config = dict(
    head_dim=64,
    vocab_size=8192,
    activation='tanh_gelu',
    qk_norm=False,
    init='uniform',
    init_std_o=0.00491,
    init_std_down=0.00491,
    optimizer='muon_variant',
    warmup_steps=200,
    final_lr_fraction=0.0,
    batch_tokens=131072,
    seq_len=1024,
    steps=6872,
    dataset='wikipedia_en',
)
MLP neurons of a small language model. Each row is named by its layer, matrix (up: input weights; down: output weights) and neuron, and shows model dimensions 176-431. Each number is 500 + 40 x the weight over its row's rms, rounded and kept within 0 to 999. Numbers have three digits each.
Before each neuron's rows, "fires on" lists the tokens most often at its 100 highest values on Wikipedia text that the model never trained on; "fires before" lists the tokens most often just after its 100 highest values on Wikipedia text that the model never trained on. A number after a token or word is its count.

fires on: "=" 34, "," 26, "\n" 20, ":" 6, ";" 4
fires before: "=" 35, "-" 18, " \"" 5
L5.up54:507463493463408533427484496402525497503569484508494477493497441535566542423493491549519526515470551498457525526466479527456458452535453518442532499553509478414504563422473430496534488557493506530504509465546499482561504494462510537529543605510496517528498521488490535493495445480494516514475593479546475425558462428526554474488468506443513473538483534440494496465453492496506492495442536445508515561460464454457510556487558488473540444494520512439476440529401525464509473548548435554523497497552499423526519508481463469501487500553428452489476561509571496472456522521479513523552546452475560487472557431520476530459506511466521553512474482462506539557480545511535547525440447467528477464486523526425444513498461538519501554541517455542505447507534476520510498540498523
L5.down54:474464478500542486547515555569483467548516568469471564480513521435539466504520455437489498495514533519518517480521409531467545538491594499410515483545483544450471422550459448546496501502426468519504523571513475507453500421474492483489524538462513452453564535484462579527493509514507539472514426489556402549509482549477525519507510439438439434541505530561502468494546534532514566496475466462507498472548515485480506453571458543545482494497516549500485514489536502545477473479466546516514438514447490549487475421473521582399559462493447472448416452492474433547453527467507499499444576503498446452439520456509510499528455480517537479473472487519461509509436566459448508501526527474488548491461447483535547479541384511470500495450505512517430484459475489479459510529489492

fires on: "\n" 40, " also" 6, "\n\n" 6, "-" 4
fires before: "-" 39, "=" 13
L7.up935:537571500478433540461444467544516440546454536507519503440487542495504540511436510438454496486556460561515503439519509367583526495482417444460564474502457567494560519570453500484515465488500434546562506450519528466420525531550526558542553558544549503538546502437513489516479460530488461475486484550492569486502473526527550570468502550454477521580539505521492502425574507398423456479448479499547479471458479512527488563522516505447477434519553559553505474425500505429540426496539467475456504548519559492504549526474546492499429492483510511533495530437475508481548460509485524486431498522474476551498546468495565526476458483482520566488468507528469490536469472441555480488461530483541483488545480511503550535397461486463584513484548424576451529483479536489588489510513464
L7.down935:514517444497523524454435505488503495460482612483585520519443456441522493513503511555566548465492538483553470490439497479451458547508531472574477554433490457505446550552452519560461508407459525480511501534500492491446504455568548484435458572505520546581467549517497461455447409530529567544465471501469499508494531516489516512459485403544523498447478481442472473504434511440485607477532492468514512524455506542473528414504474552483498556436486475484532561557472498531532477472533506510498536556553576480491455485493509550464503485525452474533559499509471527478495512507495417480543526517513492526449484512523484463449532456475404543465483473487487470476437531528505459472525457513444501462476486557497468486580482487493483554515535489489422449470594535482570470479501488

fires on: ")" 76
fires before: "," 33, "." 14, " and" 9, " season" 7, "\n\n" 5
L7.up1664:566539514480520479445546478494517469510556465543529511476498419525419496557446517526579463541502516545493468460526567508435554537456511508515521473504480521444554512481464527553552466538484432468461496437413515455539475530533546511572495505486489529548493459503452501467497488477528539516525571430435522499451581605534540470484458481555475454600493524521472556532502516595433517496484478497492456419464448528497469515517508515504595453553475459546450481519476559515519483482523512525551488541553493512454507501428488533528509495511564555449552472484513523476461537577498457498539512486501487529480495506588471523481502573558495538480549502504520597481472522506447535515480556495508478425445479526447560512524527546410492527475490619464494514412485516412565436507512490
L7.down1664:498461548554492460491515555531471540401494523514500469465467520524434509500517451503498556492515525519489483553517501483499553526450522522522536567440481514469533508545501484462412464493538478457499512577486479570542430498543411491538488487580490486477550563477486476473589481589516533450570454440452519502466498553496450521502476487425530510503550510470454442513597415516511463562489466499516490597486544538515487550505470487518442469482471546525511463531533472570544517550460497588482525508551468455471494435536462487468490500524521515522518497472541626558507513532498508461541559467551409528531487457536544494457466485492395429509575543462500522494541434437503536470575588496473467448513523496566457446477547446522448497527546534537508524501473580450483551555467466

fires on: " of" 51, " as" 36
fires before: " the" 44, " a" 9, " his" 4, " an" 4
L5.up815:588552496501472538552590498436513442465402474541481517491517438543461467508522458595521533540461568541519505483521532445505481480512460438483485380503542433525538530481500540526540466464446548551492524516444446471456484493516511506512479453561425479562408435561512535522550458525511525488523458450505490432474561529567479519506455467472505589475534498509493491508487479507548419481511559560525498558548559507542466494505551534520521493430476552600525518490432543410506474491532572556544458516574479452495477577496438527503502530489468483481524478464465500525464493525503469466449431507503490495569492594492485527531540577492450507492501532507462505503490576493478439464435467476537538494511484568507555509476516507534470557514485469483478535448511426509498490500444479
L5.down815:493524485546476496465462570433463504544490521488487453465505553496509502518498501517526517461563456507488457487587563547460536544404533510455530464444543516495500493557523456469462518517473516489546511534516475621441511551586480490478479525492498436520650490503520531553479498459451490507367542567477511441531506503487543543482495432497521571507481499474469513483525495454462464480489469504536531446461454492522513506500430484517474486480511455481504426552527439464513468524490494520528523526503510495439486565533449479518475521462519527498512499539433469504547495501497516480460491522551528513507561525571461484481485491516454581447479582471539538478556487520546504500553492507514489465467463470524554501534536500511473548472505516582445469464525567469452491553454459

fires on: "ed" 33, "d" 13, "n" 9, " done" 4, " used" 4
fires before: " by" 25, " in" 9, " to" 8, " as" 7, "," 5, " on" 5
L5.up1525:416445490451481550535520488522555500537487483541502519464495481545459478551505540548463446564482458477513466495536546550454527538567465500533542529466459423431438527502535461482493468545485456477509522501515497465465501484475473523550505447454458538469500495508482531493454599535561502504486463479543478496454525523473575543442496549508465480511501547480491524458423498452444471487442522505458424501463501483582477558483527497443479495409532454482531588424456462562469516518452551499515525482480546551518401533496482526470572518496489556528544497424493542524530535477443472519445535469482499530431601465520507537483474498532452472556452475485442512527473538541431550442497532566488439533547502473540525569525494589504473448545486408440583569568468472462501536472470495
L5.down1525:478518455467542558464523504556556521543550498471454458527480465507498534502499564542472476482489478566461600544522454505478555509466405462446479493515502448432453516484433569493423484503535489442496568520518458476537445486512454535492595544463462506490464453448556433469535497466565500452458435434472517515514547489464537537516488532537498470498487479471510454473481516524560457406512467446447426467498609441555542517483537522409472522463450500478581453430536479532503465588466478526472474457458525524476448544542510483472459543471450507577554479521515532545564472501489487502481476488539570551477504534594513466494472470507496447498419495388557467502510522506463486465486463431506465475472530497560492497524459546515546550479552548512498569461491539454423543453508517

fires on: " =" 33, "'" 32, "=" 9, " is" 7, "," 7
fires before: "\n\n" 33, "s" 29, " a" 11, "=" 8
L5.up6:454482544431456488494467509496472407480472484501510541451528576462537487514527476552506464468423545507470489567512498478482535462447542520460584469474484430454598496490456530468531479533557527429529576534493535558567600498487489506476472537494606467505431466498473452501489543523521525535498490509441479466540526542478550495578497534524454561499491599557529462530441464496481448440551550474537518554530532517466522492493557482474478471512501496519491504536446440467466551495513440534600460551518452493544520530498492500478483443461543477553499481551474486551432484506527478469463487538589462450521474476495503529532576508496421379517541535508517513533483539480566497524441513516498452486424472515545475463455479505497486600544520492477452496514486420508541477497416485
L5.down6:523489536488468505508465529468449528521534543470483511457464467470492521482459448534472467508551511470549527534488499420520508521454480522556513476442482518529455442429553518500434495487437471508593519563492503429450419549551492503448491558463496529479518487443502502543519566484485556507466518473485425588568527548478564527459454543484534520459523570560523414533495509446466467451486466515474444520520478567447458523521507484515470469424423507475477428492490451521538545484491499543490509527542452415567561502466586541409449530448485486476579464520426541456503541563498348472449478439487518557555477492505467534494512507552559438490552478464449548550485515487523505470505476445486486483488536575546494512523505504548487583505503555503524538546499510492567450492470509

fires on: " of" 75, "-" 8, "th" 6
fires before: " the" 50, " which" 5, " his" 4
L5.up1372:505594565465551468436493467478587494493513537463502514496549555471546502513522426504434492460516483422478489499504479520472458498515466480487542410516513505592508508640547539477459503504446540514522507463542439528483615531537558558488475471500527576527497461474548477447501516518455546470523433481449542454439461535548523496401594489400449542499492527512554465398490484485478497425599470501539482521449462484453484477498477450501557545447473523477510441500486471513535478483489513413469518487484529515492420475439410553431502501465478482511473508458493483534518498533482542438470554560500487518558550528511470510541438512555481576548469584503493514536495576529490548451537522505549481499379481462470489469490428477484481523478520514517417476498529431588481458511402566
L5.down1372:555472425473488491504461435436551438438528481469494527552502532507511481474478519498616579526436513460530427611409535555534438625516496494544498490495509553482472543480505497559504505491420482551440460487547515486459559520513491552513462451448528536497552489529482510512548483455468527546540458529483494413495532506534382484482495491494508462407537546482471549580417553503477543517438391498482496555548514423523408482493498527508476480502498499593481477434473526545474514486458435421507497544442522522482469437550431543467464454535403538548500513537520473575529407477541474576530535458490465470478461448552494502513540483538506478446494538448370586543472544510469405502527502570450565523453477545498479494525558519441551521473498491424560506496481491490544454508473499

fires on: ")" 42, " there" 6, " side" 5, "s" 4, " p" 4
fires before: "," 24, "." 21, " of" 12, "\n" 6, " and" 4
L7.up1614:520429479490434508583545515546468508503504487497463511510531489539533534524482488424527523557572533530574576556606426497425505550472528525504512519441561445496481459540522481466505488548508472496583527549534444496474523508487595445522504523531547471485445450491536476548471566569498581553492513486507571520547382513566540483508488453483509492488455468508488495536516568500521530527497491471509463571458536505519470526514538492493620572530512501483517454510501450535486541545467484523445578560569556499514517525523568462491534454482515515512438468562561513577476542460511487447569493479529538533495453463499504451496528487481513466548442586488547542527504477533477545539474540465513436476506549497493526419496564508475515469514461557548570522406469493472489504549468484
L7.down1614:482518491547473395526554412516480518509528431483461454418438488544539512541450510481518494457542519517488512537426500495458518505493487509550486518512452554471537448498558483432506456523567460439488528512484503588593523533480426563492509486425452474497523588502462507453439482485492460566474454442503526539485478582469536460495530471488405469545496473519506488441459512457492454511522505525486534511546447535522559538520428516548470597496492507501515486479558549523452407520578483460457456595490490423489443504500515517511474536487477417592552444485489566517492471554493567561516464499497573488539542538611516512476507463531442500511557480433494457444530496497563466477512541499478526525511442460532480562449490498537444608513481506452504451546520503554510453482566508

fires on: "=" 34, "\n" 13, " of" 8, "y" 6, " There" 5
fires before: "=" 34, "-" 15, " is" 4, " were" 4
L5.up394:486561462492569525488513506528508519594535536439481476523582485467560532403442509518497508575510498448500459569516455512454568522515475514605460448555524386537508536549539539571442495481530469468588544556449493576508549507497520499526541509487465513445482479435485487430472493455521495476472545473497491451577520501510447599517545544457483483500487531466539486504473498467573486427459484465432479463541485519521514508498505515562486474587529510485511524509488579485483586470477478544527548488446577449497591502499479461496520464446575546520556514480511416504554520542501503466439478547561505503514485508481522467452433465507502561480493504431480500480519510482507509467524469538485528483356463482509470499524494474535518511475479502520517466425464421577506491443543509
L5.down394:530461495497479535467455549444474499454464496441493458481527459482488511464523467445496437548518524502501549497504520512500475479487444529486500526513468445478515475516416551446510541531539441461431511507467487531494490445515463495485547526548484504447597515493516454521484512464453485501527531455484447423484516561521552473495568500430473563472440479500474477553511554420538537448499572446570491506500459423502572522496497487531545446445496524505509437561492465514541533504508471458524467513538477560539431422521565517428514471485418536427483501495518545551421524531517516531503482456571542480401438538519475545465538515537529507482472481486483474464548461502422458492484451499535484456600517497460468497431497540500457563527555499504450509533483472521507489496536459

fires on: "'" 23, "{" 12, " of" 8, "(" 7, "ha" 5, "rica" 5
fires before: "s" 35, "2" 8, "l" 5, " the" 5, "|" 5, "}" 4
L5.up850:562515482534514477538486432500513594497563412418489515489535459507525501528564496525503457514439507555433485490451546414516553551482463552473456542536479555485490443483498433525454462492472445499523499535494494473531461451504465467487423391551495535516491485531464474468504500444411519493473542499478463385502527562462453540526582503515539645507448514489552510514527522471519514457469480517545476580566490446479470484567536514512476599495539600466514483457431447465492516468479484496515515486464426431569596517562515524484533481469430488484522482547498416502471521594487520527524546512520499545524489427536514471492513440481556532540498493477553491532473449560538558428409506570504524548512515473503489462429603506558517539478552542463492460482509507470488480505486526
L5.down850:476505511466503495478534502521533460594424545473510518501459476443542511536538514545490503504579531507486521505501507485493473432524419503460557511470487497525555463550476518470458488466571533490515550527423532533521545504506555514484531476536466498401519525469505605417482441426494570567521461457533466453488479478485490471503416504497556481503506480521497441547543507570509516452453537537473464479530469483481531489449494479541435516444509420524529487464441568481432439445530532475520543542433533442450497495552532515492475519547493512506492439487462573490551529522417476494593556451511487516485469503533433516564519510516388513453548462526449521476495525527481501515433440560505549465543509559473495488578517535524449447464471447490531469535452470480497415511513427

fires on: "ed" 27, "d" 20, " given" 5
fires before: " by" 23, " as" 14, " in" 10, " to" 7
L5.up1547:405509531502502534564518516543512550506504458524401474519498496576528502445474531614507508567457472548516482542515463601500535491445457514479426519532492519403501434503557489554460560502498465519426489564466472467523482480488450456555461421485563469504431541482530524509442577450531554482463470530573453537579522492481468482443562470477523464492539486430438481512540501356522471575484406533527452500516505506462491506562513439486500519528513467418577564500524518507475439485518593486465502543523511592506421558472472502485449533560565488481500436519458512456420584499497488561512564465512513486482577447513539564520472481485459448530472551541473492498549435498473528455509437534539493541520511584472529484456516519489525502475508466525575516499427453490540525490492498
L5.down1547:501584488505545466497577463493486455536484509491454457505445534542425505494503493478481497511500496527490520503509479503541450528543546545495490526453470542485448491468486535467469510547444457490443452448469475480474511520507479518463561451521466497455518580531607558529494476499519473443419464503460544515432511492539542542467471498498521514536542503462535502478460455442444525483537625430512496493489502499528495534454530539459432550482497471510477454505622415467543494505443515560514470447483538476561489470500462471603519500453485557438522512484493523431473452526495495461516491538554496533548542466546491556438483450560474469488507534427474443461458585507423402451517549492497461452491436560523523491476461451479431492443511516458445509461488493438532504472476580